config.yaml
norm_eps: 1e-06
tie_embeddings: true
init_std_up: 0.0478
optimizer: "muon_variant"
weight_decay: 0.0
grad_clip: 1.0
warmup_steps: 0
steps: 5173
MLP neurons of a small language model. Each row is named by its layer, matrix (up: input weights) and neuron, and shows model dimensions 0-127. Each number is 128 + 24 x the weight over its row's rms, rounded and kept within 0 to 255. Numbers have three digits each.
A block is one neuron, or neurons of one layer that tend to fire together. Before each block is what it responds to, as a language model described it from the Wikipedia text at the highest values.

Responds to: Word pieces completing field or heading labels in infobox-style lists, such as NFL draft, Time zone, Career highlights; weaker on "there were", "death", name fragments like -ud, -ion.
L2.up94:131103148108126153122095171131147113112136117125169100105115131105132113124113160191144129173147098156102167153116123093146099170167141119152078121123160148140104118132136106172117104099103124105101126154134170091135088136168142171114125137085196166146120139136091094121120099075132146129134103149071114144102164151109130096135115141139082129120149158128153128128124113120131115131126
L2.up133:153158142106125136180118142142144113134122097120104129187102120110115126102121138124094115165136130129138108111139156145123108158153163155082123189180152147150132140131130157100103113161159158119130101172150113132097138113135178147116129113114172114150082130157085140118123119117084148103090126114072109121134121153108119164096115097135124149129095132103163106122108157108108142103140
L2.up190:141101099096147120100107117155170145173135101177155112095137158141144148116157095105155163142157108135146104135130153079141135167098156118098152118164110139111123092136148136114092119061140130142109132097110167133112152149130146147131125103103149117108111111099114133123108157157118152121112135162089140104121156145111123119126116132112106133107115136147167094115178115118145150121137
L2.up199:124108130113127132131125112090103132139148130178155089082080110108154105103078112129124119142140158154124211126113129095117108148171148157153153126125156112098162122099137126098116111153147163123132168129127116136124167115143140130107135115127125108167133103151112107149134131114127122108129129138129108141098126134136159152117145118135155142113141175093134158128100145121147143131072
L2.up586:107102169141119114076150134163165170095152099164119168132151131112107172146138155126144123145111146093116134130125101151116145155163147109112104116106144166117126157132148170145100131138156130102167132126145130136125114136168124108126120137083121110122132139114117088108136122106114135077107121142126092119102122153152133136116117158131084151128101109101171124145089115140175142154131
L2.up729:103117121110149153150159128141119127116093123119090105145109126151125115113102172105124123148146092159151127102162163117153099165096162103180104129097138099142134119113127142134159151076130191101121157143158131096089125122111122124113123119077080116104107177151130122132114160156189126110117120096116116158139150161159118088099134135130103141147118127176118150140108153095150122096172
L2.up737:141108117094108117122130185132128086134103147115159180144137156136129135137130154157132145126125138102109119153142102116129108151155103127126127148157108124147123120091177144153108137138174144132133141140151136145122109093180120090125132110112094108135120157091172105141154154080162157055157086123085165093110129138104120180140153126111090109123140104125141109119130138115117112128147
L2.up951:150092162187151121120200149098135102148152126157178118167135148123114122138212133138125142126141115118097143104137127122121128145167141122115136098132112116092151149122131125110112130110152078125152109076162128144130105123110155140124132134130139108165116100136133139133134129145131163081130164121146141137130110112083129145164142140170110107133100101106155090126114140156172119133108

Responds to: First digit of multi-digit numbers (4 of 48, 3 of 31:31) and early word pieces (lev in Elevation, ip in Helipad, caliph).
L7.up975:093106076162125148134119126121111130129129086143169109151140129131110141126094113090156133138088115129094188111103145116100149102101134091173142165123154161084152139123115096124165149117132170171110142142166121092149101112141187133131144123116118142087084083134093131106087141158121148097139126176151131150137097167114113135129176111158137115142105138092153120119123093101093135115119

Responds to: Fires on the first token of a new infobox field or sentence, mostly "Pop" of Population after area lines, and In, During, After opening sentences.
L2.up171:154127122129122137138126160121160123126127144132179153157092180122103161112125108112120110110116106132118120168109154138092127136112127098145142155149109147140120104111138182113125144131154111114146160121092157143190138156114117151145149124136108134129107108130142136104148096157114143089128150101108119092086133154099144148106134068118098137127124153113186134143121099100085103130129
L2.up344:133118152118139147127094147116145152149087117163130121146082137120102164118116084111125103161185128149108080142143084110089129123124133141165142155187112143152154106136109124150091139119146098128100143142119114147161161132139103147151119141140085089123136142114089120160132083156115163096099128120125102134124130132098141129103119113134052153144152120105126158150134124113158167122132
L2.up349:136142116134147137083171115127144117102159124147138117117112072123116113133136116090170172148147132138116153119159120136127065129158130152105135158126108130084160118159156112163125116105151151082134099096116124105107131123079114139181118152175072129145111170120097148124153135152105148145126126097091122109153131134142133154095121117142101159116129115127114107135112150117115099150127
L2.up635:139154107129147149133183141124135142114094121080167113131147121104162141096136105109094125124137147107129127136134158112129105145128153123104080112128127094105114165122083155102143130167121139131133161117122158126129097130139163165127158099202145125138159122142114105119150135165090159117106148087117160128101088176081095071113167142159139140115131127120152107161132160166081129144116
L2.up714:148108127157155122125122147128038140147128097119095091114128154102112138193107154136143133097116145132093110161119156163107164113087093176158119130133134181102129133158123116152122091136125143143102146109114133120115086136101118165102093159137104119096112124131088150143133117145153092156092106099128103098160103139146153175094116137133131124142155112150107106154114119112138149131157
L2.up819:164168120123108104077144122126113139117123165140171141147134142104135089126137129125124057113130134179127169135112105122110124114069149115117100162119139134113102135088169108117180150104157139147083157110123144081134129142100125166125138115115132110132113107096110088094157117113147108182181165152086133105097092124138111114125050141149159110080115103151102115153102144125129123154161
L2.up830:110157099123136110113138151120094157124141109071126107111147128119167097107124120127134130128120142089118155113088126169050103135113112121109102174116138138100094130087134093128173134079155177139153132111115095107132080109100111128150122112177121089102176142128101104119124147139119125167115157119114130102103101131136097129132112129113136119138171152139155152153128147150148133167084
L2.up859:160149099137097136126143102140133165117124103159160132168166125096104124154186072102159097161132151170131095176153118123118157151121103126123122147139131151145103122106125157149155143067163114127135108099085142119149141110121092183128160102137129124148111123126183131171113139142150107148128131161137102118108110153119123089103154086156139136096143130139095114110112132112110152089104

Responds to: Highly predictable next pieces in stock phrases and infobox fields: to (18 to 24, taught himself to), Time zone, Turnout, sq mi, not after could/did.
L6.up52:110096103112142093144115162105108113167097108124110125137166113166132107109106115136128133155152070148121126112181135129120143161148139113150152114143114112128139116122106112116104122121134114098157094124080143083102104161192126100104144094113169110137097160154096128130110128152110187103095133143169131172163134110143159141126101107141139179119094150141138130081142109114101138110099
L6.up74:131186119191107115143118147143101131091129112115154144135113123081105146151162131135145174113073095173177180143171115126095124128121138142163127132127161112167116142114118135126112131088141157141127152144114106152133135130101114132148144103089098096147127097083130103181143112126136123166096117119095111162126127122172134139174111138104134111090097083119128113096135124151154126143130
L6.up247:104085113163155161102127127121118158126121120162107175158123123122163140166187174101137139160129124132125119114093121137073100135141100116107080098131082128140119092131126127135104104158131101164123152149114155083141167146114117080146168143133121150134136104107128082134106107130123107163130121140102132147108104139137102125133124127119117107108159114156117155132144146102116180140148
L6.up262:087096128133137157120163179102127180090130115131125119116100142116111149130117168114098129128101164163141126111139131123080089166119110150155118120132143118079125094185134122103153128114142138187124132157094124109164125158152156153132196077107120117091124116139134153159129115097101123139110131075100127133130106134135081116129150142131141162137156149134163139142120125107082144124137
L6.up563:165140140167144151126173165102179182151132128175122159120117163092128112140113132133130134112128143136136067193138134125099120160100115155141151152161125130159095159096157134149118149111107177115126108132121109149133107113142104145139117080138116097135116118146119097133136132071115108159104106123103096125154115141133115146072083059103090151162144123141134142100135092148110135116107
L6.up714:119154097159144108144135150145128169132111143108085118135067134136127163156161142113132141143123146135124105140116111140115131124109122174133149100166119133114142140132095129139126142124110140124084115077108116089134147153086104144163150109171081099133098150144146098123157116109106166115160110084145084168089096071123132090177150143125103176149103124141152131119100117114110124110126
L6.up895:098121163145097137119181134113106086114088101121126155133134121115149129111113090163111106152140129120142121153133119138145144132128123113162080061106132143122112144141095131090117101122156094171161106157171071156131156157124104099128134061127113110151180102120116096120157113137125116163124119121125102146098116067162146094108153159099150131111135136117143093107128119138088160118140
L6.up935:122108156139136122116117174127111095140099060078101101115095195178109079132124134160169167118124151141133139126139123136112153174115118142143140117109132140153145070179138106118085122092111174132127131130083141090085123121120154116149137159145100124122096139115152111149119130133119125124140160128113128161095124084161126121125125133079126133125136107176145134196119102112122124134140

Responds to: Opening pieces of split words like cont (contain, control), att (attorneys), plus sentence-initial There in census text, title-closing = lines, and table headers.
L2.up96:137084138166107128093115127133127140154131125122123100111117126123104104130152103138152122148124093141116124151124136170107118150136124150141116112147156130103139093169155094098155159181138107124133106080128077113160082172118148159120147141133152092091132111138108125147121132138135144108108084148172110106100153166184152095126117126120145131134097116142125143148151135160106149114118
L2.up388:101131159153109133081128136133051107111135118142113106136127098136139113136070160160106124138134138154098110086137147122105158150124115116130102160128168114116140149120094142145125141140121155139131119141126147159157130137068116109137149131093110133101136136095159155133113121140153116116110180082158142128166120136167109151120147154131129136129148138099114123147117115130119181125094
L2.up486:169121125153132089158141130144162115134135119126157132106106118094142144122111139127118149149141134092151101112088124110145132126166136107137157145165135078166104136121082144126119151137118187160094147149150095130146127116154116132151119142132136099109129130129085177120100122143124200133127122154077128127107071125152140161138151107129099175138114144124151121148089167100124134106120
L2.up514:136143167139116106130103102137117123165132122108103114116105094178154074104141144118145089131161124164159132111150107098111126157157153100072127170100152127149117107127072098152114147079134121137113129124137138131127118139133130173167089099125124087140136131126104128122104130145123123119111179139140135133147107119123149110115076141124111126092151158175134139162125114131140128111135
L2.up645:130126129138115134136103128161143130147131146132178129135100109104116117127132071122118150122092143098152159106104154117156122100159129130152123126134146098106115180131121163112181140147156099133099105135138095160123119152137179088191127096125119137110136151099160103129081131129113143161153104112119144163121131118119133129132097132112149133101168142101113121130138128136122166085125
L2.up686:154138133102161131146132098073105116104141189098110181142131139163113144167140116125098124110126167103135098117132146097113163192105131130117115150160118163108113111074112120148124138116117094087087145114145121144144079109123081136121155142135108131117164096106139122164114133090089133124117130128097181170124145144127160096137161091091151124135116121148084135138143131109107128143090
L2.up752:100106085121134142115087140121147120095144138145153103090146129131132100110115145115142088123140146102112158124105152135169095115131110181099112132145119159126164136127123093098142127146128062110128113132134150114121088147130141133134122172128145107125185125110106135097192160104102150122156132150117152092147135119138114093108117126127166146094100157121124141125135082135165110167126
L2.up938:137091114134134112120105087126131124121139155157104124108116129165137122101119129171115076133116153174130126087123096130085122108129111085137067077130150135105128098136120155120118145163103166050116140127178126095094110107150150151148135145093116105142142126103131125115145100143112112145160079175167143164131150166079125155174098147138135120136161132117141161114148125148102139095119

Responds to: Nouns naming a competition period or record in sports articles and tables, mostly season, also career, match, League, won, Cup.
L2.up64:116111163142112137132142101141144119117139126130129091133111080088156114127116124132155059161108127151122096127087127182177147132184127123152097098122112142126155118133113118167134136098156126062134141140117149097129117138149071144095073148095082107130093090116122145136146158113164137107134106133121132115149132113139109154144162141175146153099143093142130130098138164148132097122131
L2.up163:148163155117153149169123132117116125124138129151163121155140095128133140133122127114171140140123111133135128107156117132124121099120160086117148127128098174097096128128121159177098098124166149147101187123116129089125131142126145134074183170149078118133109136137120071130129106145099153139165136110119090108153126085117127143151160115166068127106154119139138150144118118154124105126097
L2.up179:143114141115144104155113134130131133137145130111152103145129120098117150147088143104157118144134137124144104129137134103102106115096107141111109086157128165086138135110140153142131102118132097057138134119154115164155104141135121103111190146175101107152157074146136115134125131114101132131088128078132137160107125134088130140118118132141103095133126117139133136154102177152128169116099
L2.up469:171130129173153140162093120156133144141152081129115114139130113103149117147132102138105097198076134129107118125163153134147165154159113118114114133134134132133145129100120138109151145102116117158137109126156121156093122081144148135115120176137116156132079150149148141121112164148143113094136144131165105158106137177153119115124103123139138129136097110115191128153130131166105129127142
L2.up480:116094152161143154143119172144165146098153130144151120133138129165129161134200130149128112156131145142117101108119127121104158170139126124119100112127136157133113117130146179093138146140121083098079118148098112143126124137117122121144133099106135131103110145140139142140155117077112135130154113138109140128113083146101111171099148135151135104164123144101168102130102145134121135166115
L2.up597:145122160141096101116110096206125140152144127113124087126112128147130129148108143140136108069148124097119149092103126129144100110095123144161141095107129159135141144131121140144159127104148119119163129076160126145135150107132135129063120103160132093142075145116114139138124122156143149104097124091104131124126138132178089108126155153133121100106140098116123144131113138156101127108159
L2.up677:149150114119129132152133098150123122135124116147131137173100117122142120125110137154173115146096107132118061137138132154077134087116140096148123155167083148130166157129119148089118125084080122084096097099139096124156118149096158174113175123151132088129127151130140134136119108130117133153131136090161150110086131120097117081106087109129132132133143131157144065137163171146140135139163
L2.up718:127144105140191125180092110139129103138158109113157154139137071126122104159152110134146106133095106131136135118139131124126160101092130080075108130107095147106075145105134136136147122150127120115117135111117133076106109084121133165112127114170050132118125162158142109146126148107120154120136125145125145125152109129133125131130105172136141116119099101165163122131143180099160111131167

Responds to: Opening sub-word pieces of words split into several tokens, like al in alike or alleged, cont in contests, reg in reg.; also empty table-cell pipes.
L6.up31:119151130115187121139148133147133112121146104137124164127133117112131165151135156163173140089118136101116133138142066146111113142128095140093135127165169140099125133139146122137123168154101125101129137159109097137136112069128108137149118133086123116128109173135148107134093143133107163136126114130148133103117094120108098130155165105118084105128162169095164120140150130097113115138111
L6.up155:126136140101126176118152142169162116109150135095149139082155120100131163151070125112108138140142148127126090134094064159138090125144127090059107109127123106125165085135132089109097124132121158133106167155163131097149150138130134150122126162179107116139110142107161120114116139100142086122131140131138098131121111150127065134095090152115139147132137126087132099156160109086130140123136
L6.up537:144123132138094135133123126136158146131137155117103104112123149095117135118125136100109118103130156124134115144129112187124120130122127111128122125121166125114136098152134142121112122126104134101119159155158146122155172091117127189154118125120071145110109121134107109120127130121174136104129109107081110154226098106124115151099086175147146131105119137107088151186135094153109098128135
L6.up709:109150113115080107138119144143034149127118121096079147109107137095153123100123110153112109143116149186114118180140125112123136175153118108118129091128101114127082144143169147131165133138122123096107166155182124096122148126146115075130134123118177130106154163094127085119130132119144134118089160118180112139127109177144153126119139140147153137111174129152149129147107142124102158111100
L6.up831:151124175150111165091121147164117129123104108133078141107105183130122096108136112123140061119153110154102136157138110149135149134135127116151130105106129125101162111122126091175132145129140118124126148150145125130138099151104125105121141128158072120123114105123104112131098139114127111097181134153134111105092136099110130092091124133148102088090107158187158130116101130098115115144130
L6.up877:097131112130123153181090117175104144099136140087153128118125168140148140179103097129124123122108148113139142102105101133120105180133136153123148146126136152121154110112209168137134143102087104154097156154133146096148125113127147177161130137101121161144097068104127087112118128078120116135120151126145129145136127124113104134084131163134073117103088146108154101090159091106107133125119
L6.up922:086158143142159127131104080142134126136138108129156152125124157083130165118103152113150120155100098131105151142136093167098141135137109145136151179123122132120135138142160124160131115128133151144125127129130112128125098123137152182115098143102101113126126125118172126108187121150147116099155125164106094147112125092138154143123097087110119118146118164130141147110138128159139170139133
L6.up981:104130156156149140129134106117118146137109086139144121127142144113142095095112134115115130122137144094126115141131159152173107127092107163123102109112162136125118132121146126143115134094136091153098148131146112111168108145097140146146154103128164118110132094111140161109136136130097159123205092112149115141103139130170077080135144123117114097139123115117079132127133179119160094127141

Responds to: Slash separators in footballer infoboxes (Apps / Gls, caps / goals), plus section "==" headings, table headers and words like age, title, Bronze in sports biographies.
L2.up7:131135136110120096130136113123126109115118103133155173124143120141133142136121124111110110108144088180127120126119134120077123144134140102170132104164135096150140180173155092138109129134105090166079128165123106135150133135141165168112102087149119138147112147121129151146100071143090090138108128105168082162136121179150132129150116085153116141143088114113127133126116168121105123107120
L2.up411:138130110160156117133135096119104134156113078125162170170096118120073129129121083166165141124085122157107135116125115155154088142136121087167126111154091156108104111167112169150148136152096146147097148115138124096139104122089119144130122129136121145150127136155107097155147116110178101122128188152111148106125111167178124108147184114118117104137147117115145150158131138160095108140127
L2.up432:178099115132137142123127154118121138123134103108094176143155149153134147118110034128180154132124147119152121155130101116123089115077153159149132171068143127114138128112139118133139138104100154097090106134102112147155108121106073166102127125144127129121131160120097196109194095140133118143134161132120121136124104142151176071121122122110124097127126165147105101128167143138076101147144
L2.up477:132123154111142148153142149121117154164106081154142114143102089133104082101109095165121116107107115165117093098122103111140072136100121107162132096154131156143140124128125127095156124125126170142151113132150172126107105148124138130113152097085132109153125143118095106135106151141162078145113094113118138155124177160156133110133166133135138108150145110121135155139121157140143092134174
L2.up637:156137134157112129146144106145147138170089078167154118168133128129143172144101139170136177140098122134142130119119111147158119104083074126132181160195101137141120118139150109119123145137091188135098135081091134156160147157161122170167125126135105146141134137088099103119134137160127105112095148112142146139144132147130145117127139100089137097149094084105109123097106117124117104136139
L2.up757:104138086116117155146154101100130169133153083121137126148127094135131152193148144135113084158123154138134109130064170158136163151148154108132137148155113127134132124155114142138153125101149156159096133110107107133072174122145163160110102161139151112134117141097088123126139095128116124102086072126079122097102122131151152132128118114146137136121158117139137123169125149151119167124116
L2.up912:153104164100137111110138167130133123159050121123124131140128139112137113169187117141093110146061147103131124115158156153087124190115126140094131121147126137166167090112120127090127087111114108160145119149155125110154116164151160159171122073146118134106095109131118134136094106098119118074103112137137136134097152150159087117153114155140165109123139135101148128073137090166105126125115
L2.up1011:150096116186126125147133102139104141148154137099128123171106126154121119094140146152149167132146109087147124075066118111139156123143175132127130118116124140070110142128146127155159110091120103131134142129100144133130076158118089152156095133083118140109142192106139138119140129054142125095138098109166123142129143089151125110142132157138110129138112107114129142137134161123129100120108

Responds to: Mostly the slash in Wikipedia infobox data, e.g. "Team / Apps / (Gls)", "9 / (0)", "/km²"; also word-initial "d" pieces (d-ivers, d-eny) and census "were".
L6.up41:149102113151153183135160091130138096152145087119135151138133128102147133152146100142150132107084129122140161179113106112140119164139081137144116172104126156108116091112141120153155143167125138141091130126118099088105084118108116161140108116133133117169137121174159097131166173114151137173104147124094132140135155136127136117122173109109107173089105160174143126138098125146144133122172
L6.up257:092113114171131148140106080126119125139122144111145146128116133159108118105127119129166091122114117157096189141138137137135116125081130170173136125115115114136094111142140093154145141117138157136083140110092098149100114113123154096121152145110119111117123119147095115154125190133101115128126121096101159103170180153150128119134099112127115135126116151135146100157107105163114152121177
L6.up302:127107169089130154111150130144088141126091142153147104153145112082116123146109153124187107150131139114136119147104101122116109145150123100138119114139109147134093144118132107183148163131110084131163157121140161152099133126084104117117151137149146115095120113114101093150090137148144106130116101126146101101147151181113134084099143103177103127091153147122109120141092154148136117133123
L6.up323:106105142173129088148114162128113116120153117182097125129102140146091151124076127117154121145139139107116110116126142156094117156107105097107125088117140147140130133125119208108108110090134081140154071116149147086117112156100134118165151144138145127121149127132157160120156138144126110125134118141114109197132125090137144110114144117137160078121070119116113101110120140137125094143102
L6.up369:115176132135155118145110131148144121133092134176098136112148145069134140144135112145132141118107144183126169130119089084138085151132087131100134130136167102097147131120149140154129156092123135144110141114113116124124112087095124103124087139126120104166116090126140100131135151189105139169115150097120094103155164094135129101124176122157144083100129148137134156151090121140153095124174
L6.up591:117125119165150114126133129138142127104127093133160139129069107114153163119128115135147175132152112141106130174135142090117104134141092109094113121131089146129111116171128138157084141166111119110128129110125120090109102151114132145114118163173136093090155108136095156157113106087112094141163134167120143136084150074118137169169120084160131117118084136198149094154151168141120154153149
L6.up620:111171149154148111128125113096146129159113130104118153117096101105166118125130092105112143143160120141144158128143167109114087156140126126115128115120146116103110085110124143073162115153146135079119166119099104114133130140126118118071105107120130119130146122122137117145131120173131105147147147126091120117132101144099107079167177118084123108162089136129116089163130117122107125136112
L6.up745:107141133119124143121143141121104105163135139102115133147116122166128105167122130128115103185130098182157154133166078115104105157125116157158100092112113110106155070142135144127172073089122091116113119100160104142147140145152146144148112125120156139122081109076157073144099146064144140149128134143144185110108146117144134127127145136157125110119123124151165133164096155130115100109129

Responds to: Fires on word-internal subword pieces in ordinary prose (h-aw-ks, Med-us-a, deb-t, rainc-o-at) and on the slash in football infobox headers "Team / Apps / (Gls)".
L7.up529:098103104111151119152146094122142158120121150130106112138150138063107142160129123155080126125174121116161072155133106150146152167108176135108161115122122133117124107113177141109100104129122110156132138151147075118140160129140156084118105135120086116136149129134118119181176106163095106145153149129165144170112089135096139128155118103149111172143101123135102110111084121140120147133140

Responds to: Opening or middle pieces of words split into several tokens, such as cont, com, ist, or the 9 in 19xx years, the ' after I.
L7.up735:083147136086068128144102171128124105123124182134113193095121134116130129132086106124079119122123179140104116124157114091127135166136100117142157144166145141108074121133138074173114147117190100156154100108184111121135149153097100109117141119125100150173135154123108100104106125146127148148152139113141143165114122126131146154119154150092131133111163126166087121128146091115117128145090

Responds to: Tokens in infobox fields, section headings and table rows, mostly word-pieces of a field name before a colon or value, e.g. Rele-ase, Time zone, NFL draft.
L6.up164:151150116148163195127168121132122125152081120139091144183108141130176144081137130138105135108119172134156153129134132102119116129125112126120156174106121108114132111138091106099159083196080178137109114106144137140159133134143135166115111110177092124118140118126132131155147104152172119118129105106160133110116144124099142145128128142162111126088087142146103153110113154117063097155105
L6.up180:074133134137121161116118098133108127134113121169143130179143157129126145117146124089110127122099139112147120081140116138128133103143122111128153124140125158108158105153133090155094138160132151175096114082091126124105128164145124118127112106167062116128142130114134103104164092124132134098098144144173128123141136126116141098155122142111165116154123117098137157129116121133170168132141
L6.up303:093160130131104153107120137127114063147139128135120093157124107090128100088127143155108087097106136143159120148133114142138137125130095117137124091141142135121121137138099129093117130115135126124161115137158132136129126140160124166102125086175116122126100149146133134104117138169119113149136115098200092133158123083146131141094163158104158102140129136142131159136129110100133110170130
L6.up395:153149144143088148121122105122123126155123096122158091177112147126119166162127125159131103160140101144090111128120126142134124167113113122125144122143162148146153125130123148202108116118085164134175157140111134118158091112126120162129142140104105133122152133126118125146151065165129071146120141146145151109147133137154112111119120126119084111120132132138107157100105142091110136102107
L6.up467:139145181140100103162115107152101165146120125140115139121087102148156139151120124141072118115105122146087128144148137129153163150115114083123128124140118122146130087117150091128116144148146083100133147145091131088137116125139152138138102083147119097113102128142140115138101142098134098144145129133154107141132109100113122080174164137099142111118141107099135165136099120110112118148147
L6.up565:125113077105160109122124158139165159132151124124166090145082123133124111158118152091121123081165126134135070087108120145109109154132101148129133127144164135114120135138166089161122122126115173136133105120118135120153132160104109109121160094147107138155089137171150128124136128144119168103135128103144142083195114140132132150135081154144082124156202158149136118157124087145088147113148
L6.up696:105144110135119110125125123159116101161090129132123157118107170118144151121091119094157072090128118124136134112114100090104126119108124136101132080109115093138121112125152063186153069141098124145141162155151141120130129133129122151116111126061152148151141133123116159132138160087170107137167159131147123138153108145144123111160125140156141149105089134129111123120077122139106137145164
L6.up910:090134150132121125113124181116121126131134130102137139188149123128168120076150123167124115115123133135095117122136112108106123129118128128107128098153140186109124087185103116141126112175122120094076079162130102186152103194135160151119117112138121121155124104132112112094118144135106088139108089090116142125111099081159106103120117156171125112111138111107118129142149184169151167167147